MLP neurons of a small language model. Each row is named by its layer, matrix (down: output weights) and neuron, and shows model dimensions 48-175. Each number is 128 + 32 x the weight over its row's rms, rounded and kept within 0 to 255. Numbers have three digits each.
After each neuron's rows, "fires before" lists the tokens most often just after its 100 highest values on Wikipedia text that the model never trained on. A number after a token or word is its count.

L8.down623:133152127117125190093102120198160137109115122107197115153132159117078141129143144091150119143173157091122135112108161120161150139135098095120147102171114113124077132175143127109135107133091080157152140111137136168067191084103073127143148126126063156142171109120100091116106098180139167097088180177070131147120130150137195166114146137128085120148129193160122131120141112135164165169115
fires before: ";" 19, ");" 15, ")" 8, "\"" 7, "\")" 4, "\")\n" 4

L8.down1422:150175097129104138127104107202151124078119165200102107122163084175054233085128072195139145079153139102117102106170111143126148148091096114133101186134112096128163087116174078173151093127142142135081111100109122120142082150180086141232116110132143123156095101098110034079099130157142121120139132133131107175153139097131121149166071117125180120112109148143095123147105134128131110128134
fires before: " " 47, " of" 13

L8.down963:132124120175154079155150126171153119143139132192169117139127135155142084056137215112167127160140127206161090149140125058115141095091109098107168172078128165106151122106073128140098142115152110174087130130202059145134144158085105147117162123165143122128080163090176136095058144125120119099156095103132131115146110156111172107191140141155206137154097111132105124157137083118144098086143
fires before: " |" 42, "1" 10, "." 8, "-" 5

L8.down1743:162088108226144123151188107115179180115123122101152140127157139123128100120113229157115187064131104084115095114207169148101125137122097178167149129114117129129117127153143216100167121113109088128133090177137093169112156209193114128118106106139111089089097117098103188124119107168146058160180141201102155182086132048137118086110102158087137131114179126119165152092155145176112134144144
fires before: "." 29, " and" 10, "," 10, ".," 8, ".\n\n" 7

L8.down471:200176135129091150148106137081128145125107121103060123176190148149021090108154084136121094182111084200077190146141145159112121238098102080141101141174186159151142187153184121055080116134151092154097127120170107096126113137111169094130181092099139075061182139135100113116116071138116179152083111092125109134185206156141103134111126123142144123150147138087090157131102102112160132134137
fires before: " that" 22, " to" 20, " of" 8, " |" 4, "." 4

L8.down1354:142135175097084104130112145148164133153116181105057107079166102143121161175123101147117179121052119189094093073147114082125144038153144161114135141089097091162191085080130064160124126155154152135150148104146072156149110173134151170137171141182124165169129136126125104136135129118150120098185109160100118128136165109096111171178157077115131155117106108129168145136168094134151102133173
fires before: " " 63, " of" 4, " a" 4

L8.down1610:133152119127125194147161178088126155093101102061123101136158094173178097117087139114124113101170095114117076109096143165170128165134093168071172082148132163161127153121088130079154124187147182071107113122215125149125178163143106185104130118125160105091149140152133127118133150173155073185162112166078131079168091089129088102142143140131081093128121137134149204127143105126095153130129
fires before: ";" 22, "." 19, "," 12, " (" 5, "\n" 5

L8.down1829:118136119116129135100102170165162135115139126073134066104136098118133136091163138107140148160141169131106098123102108113117110093085108113194155125160137128084102114132115111148040101113099143122114125119140117096085163164095159168109137093090153124174160162168155130188177149123187166121130052139096175106130171165039158166137081137093144061161147058067132124131127143178147102127132
fires before: ")" 92

L8.down1256:183114129156141133147154119139181124160143125149136178103124107115152166148154138141160077138162107101204090119200133121129151134144165144165133096073052069132130133131151116138200094095125162150127108122118157145101202137146073078118148149129133137114068099161094163126090157120155085102133161191148134113160130116092161087139150082113144118088157113124143097154104079107078141179113
fires before: "," 75, " and" 5

L8.down1459:129134055101098121138091145150124131127136099103112145097145134172150160124121168138148104175189101083178111105143167068136146189108116113083184125144122162096144178088163115111046071130179089102161091125109125133118165149118099146142063112126080148126128095153145141137151071087135128118155091099128097154125184149154113193115165164091143105116126139149160149078114151146170095174107
fires before: "." 59, ")." 10, ".\n" 8, ".\n\n" 8, " " 5

L8.down704:097141125122168143165129142098118123156089161105112114165134134055104145170152129102117099192147070144155072116157125099175142149097139173126137118174126106106140138150120150132142166138128142098150129149107181128067128165165142078075124140171232145083127072108126187176114057117144127086119101137132124083175135093144136081144120137098115155069098163136168114074128206176163172110111
fires before: " " 32, " the" 20, " this" 4

L8.down1568:098131096132172136108128120109090117141114171129131147143131093065172185172088178099120124085130130145138121180174083100165148158116112092141114128150127080123164073117074117155180084106150154108094067180153172133095102124181152131169125091096070134112131113156147131149167127136110132119095206130218139167151162103128160175148141198143134080071086085146164121174128090116119114176132
fires before: " |" 97

L8.down1281:103152126088084129219115138092204127140098132110066136072106159091148158117110073137157124157156155073141161083166146105159176126101180105066190131114115126123173081155112092151127085097130093124129108179130168114096130171126110104109114079133113161074156093190180131155202158127081185084107090147065143152141139136140123083145123182158193124104088132090154113187085174086062129171130
fires before: ";" 96

L8.down1938:110113096159090159167147141031121125146171079153031159091129145120132129154088153086134085105067105057185141100123144153106176114095155094103176091139094121107101146124118120140109099134095112120189121111113134113142097119149118121145151112115110109142069117173164095145147139112114124091163108121121109098121165102115147117187093086151148084116147141088148166150148218173158117132120
fires before: "\n" 21, ";" 13, "201" 5, "17" 4, "202" 4, ")\n" 4

L8.down2409:101047108123128106162109116183109096107131121161157153138204108143164087184085108085152122113110106152164130078129119178085120129055120139224123126143132099157119110123138078103139116139123083120113116164092142105191135138119127118133126106152074131114148173173102125094082095076113105110126168113126137155121065130146117085123161113133102117102116113114104171159104162161124010120081
fires before: " in" 21, " to" 14, " of" 9, "|" 8, " on" 4, " for" 4

L8.down2119:105135188137167087139161078148137145140131145127193163166089102141092150142073168141238145073097131133112155086121105131151161100147178127085133114156127096111113100117132106129095158101086132167143098147176119144107151085184083183165112173126180108137197081148178132089169130109119156092183137091196091127123131131068106110122102140124104094112129151138143139225133173117092091091177
fires before: " |" 22, "11" 9, "10" 7, " the" 7, "12" 6, " |\n" 6

L8.down958:138153140166123076147184109047163128107111121068106111055132116143157133152109171124168117126085108125164088092088094098098117133116163146097130134125184067219122092087128060062076133180150109135148111140156209070146092101129168114137143128129083116051147142129153099117081182158143108122122097148153120177175138083125093124202165107106118142114114127088102113119101078102119118099132
fires before: " " 66

L8.down2642:109137132137165085145141107093097127138135178188095135163112151111142149139096063056139063124112142136103134119085102148158154131180092096146126135165141087114103142143140167087144112132127144102099137092096154154096082114146078142162167118109127140137181082118146153092143178185192129145119196100168139168125142151109123122144098140126124122136145147121109127171121079082141116105146
fires before: "." 58

L8.down726:176110087107125173130119097141124135137157076117031132176118171117000127142110140076191125128149139149123138137150121139165098161147118073164081167125152168155107122101136133123162144107153120143112165171090147158117111186099129119117147209121133110126148111179137163110119183125147139143109145161135075154112164197103127199155098173121164131164151131111134095118145142155127124149070
fires before: " by" 14, " as" 13, " that" 9, " to" 9, " in" 8, " for" 7

L8.down917:117141072155152122131111153135203131069115141110150135075100120170115124092175087128170101131113126124110149182173128158110149188156083133075132089130169153207138128145158129141075161083142112059165136106114162152147132126125112099116145130140062069087159136146163127133117102124145118120101041169132100139142113086112179170131161109145106065122159156088143123115112142104130137127112
fires before: " " 45, "," 8, ")" 7, " of" 4

L8.down1596:097196151149083098090074085134133115107118133193124171173103127115126113136083182140067098125115083105100121150102121152147102131111138185171115106093074131120108125110115062119148101152155162152128149080207148064175141170180112184125123109134109056074131087092104136165134073110081096173122184135107147122119165194138136158155121181157131141188074100095157185173081138107100169124153
fires before: "9" 27, "é" 17, " |" 7, " /" 6, "." 4

L8.down121:142125109121093144187077119119153088151114120145133136137124084101196172074187090170137158206098106144114118136166116129098196173090128109114160150133119112068141102104155085181121116067163127127157162084094105141102142115159140061159078114167191131183164123094166078109161111128197163115152163124109129114103111101089120136120089133093101113098119106104167117113148174147109097088145
fires before: " " 57, " of" 5

L8.down2588:116121068140147136152119161113093110093141129123094182082150119157130089140116140155102075171171136102164149167216149094137147187099162148157173123131083156161185154176121084173100106128182085104162096117149166095158147130197123155126169121103127170110126057120119145153146094120130157100106100153129105140117158186131102124125175171089169133124211115154093150130097118105086112140065
fires before: " |" 25, "\n" 24, " |\n" 20, " (" 10, ";" 5